Weights of a small transformer language model: 12 layers, 13.4M parameters.
MLP neurons of a small language model. Each row is named by its layer, matrix (down: output weights) and neuron, and shows model dimensions 160-255. Each number is 500 + 25 x the weight over its row's rms, rounded and kept within 0 to 999. Numbers have three digits each.
After each neuron's rows, "raises" lists the tokens whose logits its output raises most directly, leaving later layers aside.

L8.down254:483528482515483533535486521494525513529505521528503472502487473520496494507502489519514548478494527507518509504476498481468480504460550482507476495543494491495492497465494501542489465535500493546486523504512465503551494478530473514500485491464488556486468482529487461564505501527491474471
raises: "s (", "e", "e's", "s that", "s,"

L6.down324:488487529458507525525455538450531512497497525484496502480486500547496511525470519520475570518491472529572530490464509539496520530489501470506445496481485476500488539484485473498473485456502479475506447484466506468478520516523516509489527538450516497492507488551544501502506462485483509516
raises: "s with", " with", "ourse", " with her", " with "

L7.down875:477489489499486499492496501495546476473505510493509490493424511482513524524504503515460466466524465537522505529474517509506435482475519498514485475493515498486533499505471552506490476510477521488501468483518527468471472507497503508496541504489522528518523496527502493533522479498520498518
raises: " into a", " into", " into the", " as an", " to a"

L5.down72:526485513532467491500477492502475487476531466501446479488476506524477504499501534511490500461484512512480468515512481487506505463568503498475499510502517535472481560530477504505478540507517514523471487539511513512480512466461505531520487515492467516551518464523485529505468448473504471498
raises: ", they", ", is a", ", it was", ", it is", "one of the"

L6.down445:492502468517473498474482514466477501500515477493496471505547499485514487467523466492483512493469430514493523467527521477490460488512542505511529514446506554507545473511480494492534488477552519483447517472529486503495478502504497540520516519493502484491459525516481509508541515449492524498
raises: "ics", "ies of", "ions of", "ical", "y of"

L8.down517:506517496471508474483520488486467515494493496486513510465508491498485512525521483493465494504498497464491504504434504521523470504468483486458467507512514485553457494475456516526509477522508498460495531496517458489473476481543474480508495486513489509504484450541564487559462503500496538509
raises: " with the", " with", " with her", "s with", " with his"

L8.down5:434534471525553500473480491530494468465483496523476488488446509526510503501519490505491494470493482542515493548515519528510506516535501486481497500477509515482487473530520490536535513500502517537484507470520504492490518436478515492489494462501515522530495461537466482524502522502509466510
raises: ", there", ", they", ", it", ", this", ", the company"

L5.down14:422510476489486515465528517510510459495523506494531515467504476457485528516490486502502477516494493515497507483504547485471523491530497540513523482523469483444479493530487511498518529542498495507505486505530496489500504515476513480513499504497495537498515493558513449504483497546494536570
raises: "ft", "down", "km", "ks", "les."

L6.down371:502496468496462487474499531508480510509472480504504510446454561485502487512494527495521538545512467503555474459521488513476472514487521521441512506519508475519518511466520501495458508514475506475519504506481474513483459485500470486477504477469499523480489520498539441511482479543456515518
raises: " degree in", "adu", "- Listed", "achel", "thletics"

L8.down536:504489458489513476463485516553505479473478517540451510480528495465494493525502472489501515498516470514472494462512475490511495520522514497502522487479440542480513485501477494471489491516477496497512525509553514481484538482512537490519481443506493517511525521442487501490524491471532497574
raises: " \"I", " \"the", " \"The", " \"w", " \""

L7.down542:503501475504447502532473536497466485534530484527451480484462511507484514496502519492523524485521507519538442510515490505477479487510531529505505510484469462516503463497518483465504503510510495518494509522518489495516505496536493523473469487510509483488509455469538445502465539519515525511
raises: "achel", " degree", " secondary", " degree in", "hysics"

L7.down633:499507500499470487481478507522499492503485466494512522473461495540512472493506513472527486518515505551522509520506520507508469505445541485493480432515525535532457501466483504519514473493467545501543508464521516488492466519482464541477506522479508537480509529487526502526561488449514482471
raises: " to join", " to", " to play", " to g", " to f"

L8.down616:490473492503478504504444477449500495501490541475492473537581538518493518532460505476498463522493520513504508503523518482535511484500479494481480495539488497541518514511462477537534476520480466541493505590507451470493508498475509470472484495482501469533477497475527508459486510527500554485
raises: ", and", " and B", ", and ", ", and the", " and G"

L7.down1017:501527501492497477535471500444524503515500512467526517497531517506504534485486477488494481485511504552506506510479495481512561509489499506468503486470519505484434539566542443539537479485467477512477516481518513501478497505534502524477510458520528442501473493522527541474502505480495515553
raises: "kin", "ka", "ina", "za", "va"

L8.down898:499536500517503519494460477476454504460476473544493477444492515542513521533516489536494492535497472510523514499483523503519513523505485474530490519456523534491527445538508543487542496468513483479482555480487486487536465496539501538525470482502488483500517516467478555465492452456494509543
raises: "ions of", "ity of", "ities", "y of", "ounts"

L2.down252:490512513545507500457496476510532511537496492551495493488511546490492511540451485466498535493520549512514492467513497516486474522496533482522523418500502493502520508510498524504526511483493543481473487465471518517454467481518483479511522481501492501496524496516504543488482497502497471487
raises: "ience", "Professional ratings", "iences", "==Demographics==", "Population ("

L7.down46:514561452504456538495513499506493511503536497483513505491466507499518486503541487515459492509525508491496523450500468506516540464415482532501494481498484520484478513506476504552495501481517537463487513492523503511516496529507495493486511474489503484528501528468527484484513512496489494464
raises: "ends", "s).", "s on", "s on the", "aches"

L8.down435:495473510555486514489492493499543512531516528491504466463475451496497509502517530484504495508455489477489480475511513470484494493521476465534502500476518464495541505509508508487514505455493494485515512488496519490449512520462491486499526569477476468491494507549479436503505481488525527550
raises: "ft", "m.", " mi)", "km", "ength |"

L6.down348:568478525481447484517502525499453493528509503499534518491493495497499519495500518549503483515472519518490499512499502494496472467503513523492448509480503495481505531511483500484499533477536483461495481491464467486499468508487487539543499455514526528526506477522510506473442496513498518503
raises: "el.", "el,", "elle", "els", "aged"

L6.down397:492502473528464516511519497519488483498538518475502546512537506504503518475509483515509508493466519516463526455470491489534505515474526529489502474538488534467515496514524525454523524490503480493506456518473522512540484491519520517503485527521475488479464502531518506513490503518470503519
raises: "one", "ison", "ones", "et", "ock"

L6.down586:510500481480483497510501500532509497513495503529487501506447525472477508483462488509439478475477503498492474459470468526506529516470516509489544519457548543458528485484493564544523486490508503471469510516491448516480533511548476489502502492477477519535506498494496484498493518530520460447
raises: "s on", "s for", "s for the", "s on the", "s of the"

L7.down1012:527517474532506523502511473523489470513490470505461444485470489532477500475499500482491499478462546557511536513491495503504505480526496491505479504486493501492474492532495509522521461492530521558498529521503532488490512503474544490466484506497501532483511511507502480515488502476489465549
raises: ", it was", ", it", ", it is", " it was", ", the company"